python train.py --n_head=3 --head_dim=64 --lr=0.00113 --decay_fraction=0.788
MLP neurons of a small language model. Each row is named by its layer, matrix (up: input weights) and neuron, and shows model dimensions 0-127. Each number is 500 + 50 x the weight over its row's rms, rounded and kept within 0 to 999. Numbers have three digits each.
After each neuron's rows, "fires after" lists the tokens most often just before its 100 highest values on Wikipedia text that the model never trained on; "fires on" lists the tokens most often at its 100 highest values on Wikipedia text that the model never trained on. A number after a token or word is its count.

L12.up91:557541501493542536557429530481470466526528516517568569536469550503488470472573500504500507468469463636488434528557588481511480565515451449559574509491459505522537492451378574526357561494471516515448500614416553508519508329507547515437520470483472476490387577574459543451548394463500480536379490552460538481527593443493481532421435418564538547498536502493567507441555526498476480536467
fires after: "'" 31, "0" 21, " after" 8, " and" 5, " for" 4
fires on: " his" 31, "s" 30, "1" 17, " its" 5, "2" 5

L7.up402:507587513472482557442422524530482532441524559515546540499462504440536496512610498443527610435432485558438492466597517446535469534509454559446467518535492503500461518559556505488467579620377442460408506553452488530480471473516540564474561463551519493526386543518494501506479497656450548505524438664498436488520584514449508373488476397515519539553508454531508564537516415426492434437457
fires after: " |" 16, "2" 15, "1" 15, "0" 14, "3" 9, "9" 9
fires on: "1" 22, "2" 21, " " 16, "–" 11, "0" 8, "6" 5

L12.up722:488542438489451427443521522494483516516518584563459520634494579504454460582540522454564619486468527527478506553479382523469511520508430468556480474533531563544471487435557535559540551537490548450472486565446546487473552383565517470477553544415500443481419447489400537557507439545410472443501532517481540449402536514469496588486573389449494506491474617499458575491554445540532487564513
fires after: "0" 16, "1" 13, " was" 9, "5" 7, "2" 6, "6" 6
fires on: " as" 15, " was" 12, "5" 11, " in" 9, "3" 9

L7.up449:516562527548474459451452454476475482445485526516558568491451589481534397503590501480547483446448508527411473506615517442478518544485532556465470544527472535462440556509523552517490494443492615553451500544444466517490452479603538614472528485534517502549466535448438541508425412535470539461460560544494493490421554549497515437399537429505550559517527534457495629480493507382494429479494
fires after: "7" 14, "0" 12, "5" 12, "8" 11, "6" 10, "9" 10
fires on: "." 61, "8" 9, "6" 8, "4" 7, "3" 5, "7" 4

L7.up361:516495500420477593518600529532464497533434495427509591537517583515508485607520467479475492490470448547545462535585548492550489515546413474489595502502479474491506486444458459435329502548505486521514501559492542507570519522520562500458625526503572479573406609487528533480428536530548549600483517520496443507475542374356501495525518493593608585505514570439471595490472489417523461439421
fires after: " " 46, "s" 7, " (" 7, " \"" 5, " re" 4, " b" 4
fires on: "ab" 21, "as" 12, "ob" 7, "ap" 7, "em" 6, "im" 6

L12.up559:563541595605408462439480538498502512536381536422592479454466526396394519513570495465513553530517474537437612504556490467509474499522482589522496455490465461495521510460539422566523500557520456500450480539456468467502496497548564532488572462472460497436477438463466524479466553576478447538488546536544534488508590451455511423614464435587457586537482416531407489539512477417570512476462
fires after: " |" 51, ";" 28, "4" 6
fires on: " " 77

L3.up715:568513496517539568479558474468468546488495533518580533507490520487453503517511521521511468474521547531489440452565541425546398509502509507503544540487424541589489418538423575548525548549395522578482545530473527461614491467503522527480491543545568476574406444485355533419480490579564444509540467584453513508519539432419488541421474486550496493476426473383479568398557556457459414444467
fires after: "2" 68, "0" 20, " " 4
fires on: "0" 100

L10.up696:572460463390484527492577492381533425429353456573491439480517482503429512594610504489489544474547468513538468539479417561566483381511600562472493501487482544485531501419507435474444488435487495464470509591548531504480520502493581467462532483463539458498463501456478522499470489521471420530509454573488466428404481492422496562464486461595517502489458487421535484482463444428561473526413
fires after: " |" 32, " by" 8, ":" 7, " Prime" 5, " of" 5
fires on: " Pa" 18, " Pro" 17, " United" 15, " Minister" 10, " Con" 6

L3.up720:609549517514538501472532520532468546507492547475452531466416593472456508551445520527493455469447523558460505422568458419468443582544577484467550501529428477566531444495493594528521548485503621568482542526532495492497480530536467506545502580425503479589438573461489540503468537490565519481555565533498501544523570436474507493447547500507580445387513525384532529376484515467542419391383
fires after: " " 42, "2" 30, "0" 15
fires on: "0" 48, "1" 40, "2" 8

L10.up431:476521427457448577412576417396455461528524526428550504518481449466479558568521514412472539520476520626514579409577358500591497460490533643492498546464476524509536440502413444496415479465438453509495541511473542408586456537510529577468501482538500479564461546463523506495469535504524493517496436693413498493540566474440483457528379521461517523468563490548426463468511468522503393402442
fires after: " |" 99
fires on: " " 81

L3.up756:566552515469643466462487519511504517523466567503473513467403566470486562504455519520457492449484525537464527392528485439429420578516579512483542518509469470599562482461467593569529594470506583575476552492503517533502511544535474559509431587489496488513465545451543525493441570515468505487555586481494519510523466445493532510484586454502552425416516562507569457468481536521531468391414
fires after: " " 60, "0" 10, " (" 5, "7" 4
fires on: "1" 94, "6" 6

L3.up685:590573523505526553456580550530516558512508514499468530479441570455415537596469521458460439471469470549444491431552442422550439574527560497488566530523355467554500464527482612468520529516461563514447556532515483435500463484469525520518534571505519471564427558485460538464499566520535473488533507599489474589446561439426505506454511470533551464397538505382533562374490591487585447444408
fires after: "2" 47, " " 23, "0" 12, "1" 6
fires on: "0" 64, "4" 22, "9" 5

L3.up155:494461524496543523508517527479517557497483498595584525503481468489502587556489490531522486492517486471510412482530564470590490473514506488540542530475391569517495441556463523463472444487470489539531533500506503510624438425527510562547502597561650516481431510454417521465515466643616463493521480525478521464508450443448520565563448506509498568445522461454528544453564520468401472415542
fires after: "2" 48, "s" 8, " Mo" 7, "0" 4
fires on: "0" 52, "han" 18, "kin" 12, " girl" 5, "by" 4

L11.up531:489518435412524456440454547564502467520503555574500497685482479458489485548485440441588560474451524510469559563465496470457493529534487447550507476455493503521457589511579532552506527486450510487459509435499517534473512456481512596497498452489456424512566532510519483550532379555488519449547590500450438521444575531444494498544540331476500506479446555574450492495510434506504531465514
fires after: "9" 22, "0" 20, "6" 15, "5" 11, "3" 8, "8" 8
fires on: "3" 24, "6" 17, "4" 14, "7" 11, "2" 10, "1" 9

L10.up764:511511544424423498541511498500510440539510608504468436541485485566489477488519495375570530490474541593515504463495500493506496311482458595487424491494541510472456466450437391606513519483444510462489509408397505490495440497561515596425550490504554529534436482524509530460515479524513488522461485663408401555535535484480556495509451476505516536509491507540442517498509483551441434464472
fires after: " —" 26, "|---|" 10, " |" 10, "|---|---|" 9, "°" 9, "|" 6
fires on: " |" 44, "---|---|---|---|" 32, "N" 12, " —" 8

L3.up563:615551524507538489466542533520473536515473551485454517492441593478433501583442521500491456476464519538444521432583419444483434589523584500474556495530423500574528465492493605527536541481501595576475546511525484492481468507519472509533497565457518482593426575458467553491479525481574520490543573526478489561503571453460500495453534506506573456400517519370570544355485530476552445415402
fires after: " " 33, "2" 30, "0" 14, " (" 4, "." 4
fires on: "0" 46, "2" 25, "1" 16, "3" 6, "5" 4

L7.up436:531585489478590527364555485554498581545501516475510504485491574405410531544476473493469491507405467444420408473550514395535518567555547517493511507513487592613593460517562574472514534521497612523474553529494523478460500501520456498537465572495509465602431594487530568509511542461553479487408446557504484445493469465435464505476538500533560463495578501418553502426524459371534444409473
fires after: " " 94
fires on: "2" 64, "1" 12, "4" 6, "3" 5, "6" 5, "5" 4

L6.up20:520503476496512511459519582523524558564510446455430473483463456447452566571418505479389418461485501507430571421483362445498509559521552504448436423512423571596517494550550533491504540489479548526503550489483465503611429538550460500523494560534486501513533510506407470510467608462500505469518446522493466598513400417454521583543552602537480483382577464418500520364489558518545492513463
fires after: " " 89, " (" 6
fires on: "2" 42, "6" 15, "4" 14, "5" 13, "7" 6

L11.up368:471518515403546451544531491500508493455542556439524543451510515473506525459662454438549529390518464642499532448519455487510514489517527527496448527463458472493525465546456521497493442438500474492475520439538520401530429547616531569424510382564579477501499448507573513524444543598505612539521468548516527566544543542483470513490427451481447509542495436540472463528490510487398433448431
fires after: "," 42, " " 33, " |" 7, " (" 7, ";" 5
fires on: " " 30, "2" 19, "1" 16, "0" 12, "5" 5

L12.up299:465554539463475500495535476493534415549510524448533488480418480416449514465614523473508485529533561674496512370557523469557555490414553594505475540497534566573467421452382457481429539466510446537476538548493517459472545530504589539412565448509561523478441452457489493494370466497388493522521519513540506486542510495502503444566468521589463539492506471476552469470546524475549512484391
fires after: " |" 39, " to" 11, " on" 10, " with" 8
fires on: " " 53, " the" 30, " all" 8

L12.up24:645540513565461496411520436508523454469511484521570499511528510499521483465523523409424526457432512582424571523615574434497503487564509513455492526491459505501435516545564467559498582540385498562460538411480556514523473437505531508466528428509532451522522515556450494460464528538572478420446463549458513493518558502471512389464415510521506556526496431460465526497484462391562437451440
fires after: "1" 50, "0" 15, "7" 8, "3" 7, "2" 5, " " 5
fires on: "." 26, " |" 18, "0" 15, "2" 7

L14.up540:501455557468562379483470458423485446494436562496549483548516540599564517546520587459508486397478461403578535450605567507461430406536487482485519545523492530578469535512553507581501536569506576505475561498502513503466502440564585501462403458554513441528463517405498485551533446441408496449377574522465510510491482517442528474541473489475503467539529559516560482483491499551458469559503
fires after: "9" 44, " the" 12, "0" 9, "H" 5
fires on: "6" 26, "7" 18, "2" 7, "el" 6, "," 6, "il" 5

L11.up5:574524598521565407450514483447555511471434470469594530484464582495475523442548454437406454509444583477449459461560516423481450566500464465510587535541516466510476463398500419579566597596507599470498533509424549555608472498558509554580403531474518509572493494471476615529482450488434455445454570540462537431410457550480507496491474510494526521485591480435501507433516508542548422491457
fires after: "9" 26, "1" 25, "2" 13, "0" 12, "–" 6, "-" 6
fires on: "8" 21, "0" 16, "1" 15, "9" 12, "7" 10, "2" 9

L11.up117:464482532489501441445515403424475449466498533474551543518507460495475530468525459468592540468527500628503528517587420507551541478544540511524485538482447476520556592544445463562365490492453465485459540497505534492530424534602546608492502400539579475455459501498535498531496550682500490526429435538417487434487539475477540485478530429444474548525565429559428525543513460409481458457437
fires after: "," 49, " |" 18, " " 11, "0" 5
fires on: " " 58, "0" 14, "2" 8, "1" 8

L3.up493:534528470482607551462467504491478520486519519603591543486469458474515582513520502512535499530555499520497468429466511525578446476488526538522527550481397529507491456567418581515526510534423501526501539493501483474627471475443503551518492585570550502533414463426445485449478536604588421478526433516504533529602526461481522514534508465494461520422478468404495494426541569488483481433550
fires after: "2" 79, " " 9, "0" 5, " |" 4
fires on: "0" 93, " Apps" 4

L14.up699:462445567412483510508463588433469541482548595497427483599497570557507476541547483473560517517539523531537573608487451497486534417507525453576467524448521502475509543457552500502512567479532496497454504464518572632437567507531450516450549493417461475433506469602412514529512471540530509520516549497435506512472498436490504533579536409473523492467471590580444466523600410573526512464550
fires after: "0" 14, "3" 10, "5" 9, "7" 9, "6" 8
fires on: "0" 16, "8" 15, "3" 10, "4" 7, "2" 6, "6" 6

L6.up721:518542534435455495500499562536490547467468548476536453492489485471460437555589497420538529461392505590446527524545526386581464516518479553435462547497539501444467546576504461527457573561381448513437491494446465470448474467557468593479521449453508480555437540501515486527564458616443611496485450636480376546514645497449507450458458430485511568520446474479507540529531512440433462462516
fires after: "0" 22, " |" 18, "8" 8, "5" 8, "2" 8, "4" 7
fires on: " |" 24, " " 23, "." 15, ")" 14, "s" 8, ";" 6

L3.up388:591494494456520566467504516486485563551474534547520470484423454454470496535522528452466522454543557540526508433525510495554380467468563558538489570439462455529450501518451524582470489565395415522486539559430438495561500529478505566386580563530532441573436439547460561501467418488415455561487409608474386569458501386451373514540540464557491487543461458482527488466564528488502465497496
fires after: " |" 48, "|" 10, "," 4, ":" 4
fires on: " " 100

L4.up112:521552456458507411411537390454385602565547557484442534505473454351503453544486454476468517502476503567415524445506456459502486566528501538514595477513529488496526549530518508619556491497467465577522553452530466547488526602447468550493427490464420500576470603521508473477575592474484595429559563522523534509565563494456468500499597437506466442494507496496481517372500450400495496498463
fires after: "2" 35, "0" 14, " " 10, " (" 5
fires on: "0" 62, "3" 10, "2" 10, "5" 8, "6" 4

L14.up114:460523470476481504496555530472541472519492590483496536536518409612408556415552542478552565405422533532550424456541449541536481422475428577504410496405492486465493389460465504564511486501468552544446557448412490521514535431442454562501509462528551523503455501570557523493535476547574601481484403603412511543543540545408519494468494526437515366501466507553431537518536454511459515452510
fires after: " |" 52, "\n" 11, " (" 9, "|---|" 6, "|---|---|" 5
fires on: "\n" 41, "---|---|---|---|" 17, "Re" 7, "|---|---|" 5

L10.up605:519515494496460494565543540444441413474511519487574498453448441527492565464552472475482536392483495587500574440547554437463519512478458547512500588477580548597474530517412497540439559494406460574455541548543608464513510419545574585456467416513462527452444516482574476512539445663536621438479441546433480474508625471518543463409452486456455531473515470542471473559504381532481510508494
fires after: " |" 20, "," 16, "3" 10, "2" 10, " " 8
fires on: " " 37, ":" 10, "," 9, " (" 8, " |" 8, "1" 8

L10.up656:458469556531503598432462457394496468430453533477491516505509441609499584485482462447547564503532460618496547467553426551503520412451609574462383567479400464498505496525432526488442444394421477489464528477502550451433478454514548567437515484531529528492460425496537519469517506555581473531479331641412523508546503490500540474509394476439544512486514472507521523504501521486451501473543
fires after: " |" 62, ";" 8
fires on: "\n" 22, " |" 18, ";" 6, " O" 4, " S" 4, " " 4

L10.up757:518426559450539533515430559493477524422396613618503415563514501534535465487545483496530541516508460542543587575483495505480495410512497446470512539495464462425568504519505509530492574445459557492461495467476512577466545413521493512490450497543492502511504403606499484542479462686534469529521566502468400541448515488530530488504517351532532511497461552490485511528576458532414524476561
fires after: "0" 33, "7" 7, "6" 5, "4" 5
fires on: "s" 33, "8" 9, "6" 7, "-" 5, "3" 4, "4" 4

L7.up444:499571513447412539441581458485497519484543488444478522453453436450441564571467530454536592414471490615420540395573475447568519528480580598491465503516541582558485498538412531569513504503467482543497566484551468429531440496610558539496532523554503541487442537498554505458512562532558577446454381625459479585538554417426551559536402430492488476442514458536465468413483466544467395459434
fires after: " " 35, " |" 31, " —" 14, "." 9
fires on: " |" 52, " " 22, "2" 7, " —" 7

L7.up396:564536487390488481433603481466489540503562572400454470497434474515499447542478583424392498431475453541478524396520435456477543554526493504476516466497412492550550420365492496590466443428450470563531556554475460502452525496636470506470470536513486428534442508494417496454537545574526483552537447520473507555477465386425472536507495450462478423502536477456511481375461535505512451520411
fires after: " (" 45, " " 39, "." 6, "1" 5
fires on: "1" 22, "9" 20, "2" 13, "4" 12, "6" 10, "7" 8

L11.up695:488527456530534471479533490500422524485500510517508562458456553536450555451453420407442447580528534537476505407496468411532560548490553544465403509512446483450638438566510492469511546482480587491520571506474517505540597525484432474527472570510544468555378567494507511553452521492484520457435535569402555535454416453415445514443434561529618478431599521362546534404526517484457496502539
fires after: " " 77, "1" 10, "2" 6
fires on: "2" 43, "0" 13, "%" 11, "rank" 5, " name" 4, "5" 4

L10.up343:505559503441441576473530475480552462503486536457528505480471419482480562488534440416439489454497475647472558493549469469555488459473488560436374513452507487526484521502467461534433507418374447469467527485510499445516466515467540573512527480533466547492528526533555530485478497607536528528468364695376440508550583493431577516518385454435502494483487498559485493522458491448463482452464
fires after: " " 46, " |" 25, "8" 9, "1" 4, " Nominated" 4
fires on: " |" 72, " " 10

L2.up149:496560493520495432404516492450547503551520566580492532578415518490540531527478526438486580485493486464506602507454496411575466524462497496553495572457513564498582462606480561547442487468525549575514595494512490536484616461605477557562557496477486492528471463507505454483526500551513636563515489452478531527586432419479481476554494495466550493440535606444560546440510566456484427417473
fires after: "," 43, " of" 7, "s" 4, ")," 4
fires on: " which" 81, " these" 14, " that" 5

L7.up498:510577502427471520427471433462499492474528489511432520502463490477513538472580478410499529484431525628447475487512484467589467504483489554412450503480534520474458449527432469537451545519371445546423539526468518482458535559518567527422581419608578495615416528547557501506470493612468537501517362638422450502553608506482498421555398539496541542530503483578498510505496495450452449484458
fires after: " |" 94, " " 4
fires on: " " 83, " —" 8

L3.up284:615566475486538483439525539516490542514471515479490518516457594459438522565507510442456489467442532563429515438546416408472482583545608488452541521510383475574532441454481598478553549486454540522432539555482467416542525500473549531465502581513505447550444562471423464458483570534527451497531536534525473593494475494485453523441516491557563435445516506402550540364464595457510447435448
fires after: "1" 46, "2" 13, "9" 13, " " 8, "0" 7, "8" 5
fires on: "8" 59, "9" 20, "0" 14, "7" 7

L11.up109:452501471436479538442508430415469452492466521464509547492473453517428603519572544441477561497500539644497525482630441457481483469489581545473483532445487556544563431521389463491422518456426464533461494530534528395433474500515534536490477425572553495614462510503511509474450512506563502537536412605318529490507515520466494565531444462561552514476509460521512526493461460466386432470457
fires after: " |" 76, " " 24
fires on: " " 60, "3" 12, "1" 8

L10.up660:430531533512595473525508493522517517488509452532483521534460510513492546487522556497466435502543555541584500472421495425564582498465485534529505576474390639505482373532410488468401626451529535517513512472466532567597558484564472543467593440525440484570518546434474459562469441532434554509536467475431487494532479386474437552471452612500586414471494511514448496446530539495436430444532
fires after: "," 23, "s" 20, " " 9, ")" 7
fires on: " and" 69, " those" 6

L10.up699:549427565502467496524539584406513422486502457505436466515505555498517473587506466487490554526475438531541450496551452418442444550524484509455487519431433433586551469406508468433432528448531466505505539596486692550520537567536553484526523499442510441536457546420491585433425497523474445576469529500509504467334472511416398482491491503590561455475440475502532593488542521438507447514440
fires after: " " 47, "s" 5, " a" 4
fires on: "im" 15, "em" 13, " an" 10, "ap" 8, "ac" 8

L7.up728:506569491467560515434559375498534525512547553471482514467493534473521563549435497499415449460511515494456522368488352537543480571518621494479537531499432517579578510512469533581476494458480465498472513381535451489546455527540475512480461562505496495527548529495502496529531629457496456498540477527505513537529374449481529505543472510485501463463570426422516451321507565571545472501430
fires after: " " 67, " (" 13
fires on: "2" 26, "1" 14, "4" 12, "6" 10, "7" 8, "3" 7

L11.up738:485409526405522562574429503503561529508462554560510516552489531541481445516579462470531522415614552556615508557494497506551451392460480432567491540484483441414464502524504452539513501463520467499409528399447511552484509434440523564402563452474507526499512401602562530481554348559506502518617441501443448510454537525476550503557446442515504437540394539605461536536612488503445485490556
fires after: "0" 39, "3" 12, "4" 9, "2" 7, "5" 6, "6" 6
fires on: " |" 38, " in" 11, "s" 8, " ft" 6, " " 5

L14.up151:488544507518553415468505434480530460543522479558576488588463535461521502506532479510509501456490487464527446452467520481560401551458563449538507515502551470601381508552437487518503513484448573514506572536526609537504561525500456539562483548545508447484458376475437611491516589559487493516591543526406558447523495488499466541439542507440476478470473629558629510480494564550494452454511
fires after: "0" 62, "9" 38
fires on: "0" 47, "9" 22, "1" 13, "8" 11

L11.up217:461416441514475517425619487451444516629478484470518546496424468483430505512460490516557492519553558599503474396510455433468517505504602542523593553413506505636522454544385524459502495485550481536518500497469538500595445569514579604402627491534493503551531422530540579517513556566493497498541414434485412582565567416493457564558485482528542522542405496491516519470533493462461445485549
fires after: " |" 24, "," 20, " –" 11, " /" 7, "\"" 6, ");" 4
fires on: " " 89, "," 9

L7.up616:574565560453432500489472531516507508435511512487518528480471534421513486492572496427520566418441462630414440470625577431598477513517514534458467545512468536449400548498512512535473596632462441557476509473434502510508436484605572572459552480503464507474447538587469489531496485584480550515503472598487478500511599510447539375482466426563498565513519417479473536450518420505436423436447
fires after: ";" 34, " |" 31, "." 8, "0" 6, "3" 4, "1" 4
fires on: " " 65, "." 20, "7" 4, "1" 4

L10.up671:463540531551495565487455485405518380439424530495469448500419575486515457500478467531507550490559524547533511444499517470471488481407471599587566613481454555518525513457502560531494570534562480508473514429461532637547557358500565534549556509413511532553473470543477581476504344425487510615506541491486546439504448476488534476486426463444554508534559523460538515534660574494505465536384
fires after: "'" 48, " in" 10, " for" 4
fires on: "s" 48, " his" 29, " an" 8, " their" 4, " His" 4

L10.up114:500476472478464446451492458489508524463483530421469442499548452528556515460442767457481464475511524459477489487490530498535555565534489459487495483530504538560548501491545465564518489512511496452583531487511478538480508490571458507489462490504470514496521462537496464483523472551459438484520563438465535435497443469428534460523482473412497457528532452491422486471423489539464479632485
fires after: "9" 34, "5" 10, "6" 8, "0" 6, "2" 5, "3" 4
fires on: "7" 24, "0" 12, "9" 10, "6" 8, "8" 8, "ra" 7

L6.up728:534562491485467592493611549570519581480506486436435490443471471445384587520482511481448471362446473527407505400528434486542520557493627601449463467552496484628478524559480566506493529484479524496486502492492417440562411534515465537498602602534504529542495587527504527506506579519439514424544391591500450587522476456411511523520472576496549466431516480466525491359476535471571479479421
fires after: " " 89, " |" 10
fires on: " |" 29, "4" 19, "6" 15, " " 10, "2" 7, "1" 6

L10.up40:480520558545379539538439520417440502519489546488491535528465523512429450436480459506520516534514528562528528515513517440538491502426502551623506585493508622461477510489390537479517551494528429492462515593524484627506534471505529533550450525493521545484323501418450621539513497442510436593476594496479502483531483434421515479452459512535491507428539490504508484463554551394511455510388
fires after: " for" 15, " on" 12, " in" 8, " after" 7, "ing" 5, " about" 5
fires on: " his" 46, " her" 35, " its" 6

L11.up36:531492516540439645526528533468553460500514503448552499505508462477423570507490464465458548451515462662508596460525482469500529486493521571457463538467458519518517492509480495459426517466488433484491535484430559486511494486468613512508566425553457521497437534480502473479476561663513527524509449560384524462515608387429504491509379437460544509519504498557586510484494527415551480507440
fires after: " |" 61, " " 20, "2" 6, "1" 4
fires on: " " 58, "–" 9, "4" 7, "1" 7, " |" 7, "2" 4

L3.up345:615582512493546509475539574527499545512453547477450504505432598445428462573444518470489473470457527532444503416582408434482476581525563536494547503511457432590555467466506585513531533446497580577466528516490516497492471482555494503503506584454504479567437561471503567458443566503519541493545532518482451575493533433411498538446568449524571438359510555422523548426488528513541435402387
fires after: " " 74, "0" 8, "9" 4
fires on: "1" 100

L7.up694:513518538491555486517456529449477427478458588559604554545450518527531541455525500462497482540561532499528442468499541492578391453431484519501479512490510407453508487454458476509472594613496485518446532506465571546509567433470502555473472526565567495529369531534504541427459456518477492542475519515475531467557457504489551446482417499505619430446570479425514538460543522468611511435416
fires after: " of" 19, " to" 11, " with" 9, " for" 8, " in" 7
fires on: " his" 49, " their" 30, " its" 18

L7.up55:476537534462655486452585492528518532386552499478458544479471540500537496488475525470452427440493503483449483392505340522529520558516561506436534558518392473537516440500527556549482467418443495551467542446455476473515531548551549516501499558514474485571507476524534489506439588562548567487555499497485505517527461515482507627474547519456508480521547498455475518398500603578469453442485
fires after: " " 69, " (" 26
fires on: "2" 33, "7" 27, "6" 12, "4" 10, "5" 8, "0" 5

L4.up511:537537500501580459502545427472403548534493507437407491512427563462560461503485503532508478414471444535432533454519456399407446528514500516514507484507528487527563425501562518601550502422517610615470498499554538540444538544455486453529401490494454494578428543488571493522516531499519571507540660436512474461532566466434537489455581517557521423357528524518490450397505425468499445479457
fires after: "2" 43, "0" 11, "9" 10, "1" 7, " " 7, "7" 6
fires on: "0" 49, "5" 48

L3.up360:622491523474498572491498554499449543544468506509569493475404435441473477511491516456464483475541565571542503417523503506550387448460545556526504588475471460530416495505410525569476490569444435541467535568463455482549483536466531555418608558504542447579441484536457561524451456491464487555480451598463356577488548411472407523500566489527487487483461441453547510468560551452514467469472
fires after: " |" 44, "|" 9, "," 8, " the" 4
fires on: " " 100

L7.up448:486452482534468445467562421395518404485498500511533572528420499542575452488508489471554512426561527541549544477583543385534521505452558521546482615442484500469469560506464497516388480419493507580522509511489567560605416525654569611500593480480473493510507514480516567532513444567533595537461595468423526488462502512495454513494489450500536508472545520475536495500549509463427381401485
fires after: "," 88
fires on: " and" 88, " or" 8, " but" 4

L12.up668:466498516370465526422481413407450469569439465480493395525424462408469511492501509465569494537489585602531605391525471505549465463452565584536511521460546584533551462485420457565475556472479459584505573465421482489569500546487484508414553448527519496564509475507527472491455518511434521598439441598449437559525551466508451457562456521484508439496496472609444517482548463457512496487417
fires after: " |" 78, " ISBN" 9, ":" 6
fires on: " " 98

L11.up69:601511528515562493489548417512488482482483468400565544444551577439383486490540486514454460418447506502484441506609471498574508573523485525461532505534511586539609513531531516502507578425475532534499557476467499490535538458486476469520511626535508499602482547460550527463501566497534530458542591572494510470433538476485497500380443550408459519553527524383519565459541457360513438531480
fires after: "2" 62, "1" 23, " " 14
fires on: "0" 62, "9" 18, "1" 11, "8" 5

L11.up255:533539544479629524504478540508529481478473497577506480558512493502491440445473447515492489463467529490481474521537519464489454537525543489564530508463552552461455579517509466557430503505395544460512507568422563581499565555449465574520436470461539480560375393485514566506515432499479532517536452514479497391491533524484491561509467485450470513460409468514638560476505562525503478461443
fires after: "0" 87, "2" 9
fires on: "2" 32, "1" 31, "7" 12, "5" 6, "8" 5

L7.up586:493557471570550456515506459519549508491553544465515490470474536541428470509567491498456416520496523532461402481562459471465535572533505543471515502511477514527535449488514566483483578438499618547482539547411456476523502564489535482516534572517441476520451605466518531463469516497497511422440511508457555496467430540491423529311458532432691437488601511382559472469563588440456440505469
fires after: " " 81, "1" 14
fires on: "3" 43, "2" 22, "8" 7, "4" 5, "9" 5, "1" 4

L12.up566:468512505532510416477536436491517463531489556501549506443493513505492509475666522519476499398438487589453578498545482454520525491503457488442475564479484459478464506524497448561426547527484530484465462496397607459503486468485556549527489402523564484520509561488517456534452570659442536498539540494501477472466531524515510438452529406551547677552538458494444512587449470451529455450446
fires after: "0" 21, "," 13, " " 13, "7" 10, "4" 7
fires on: ")" 20, "." 15, "0" 12, "7" 8, "2" 7, "5" 6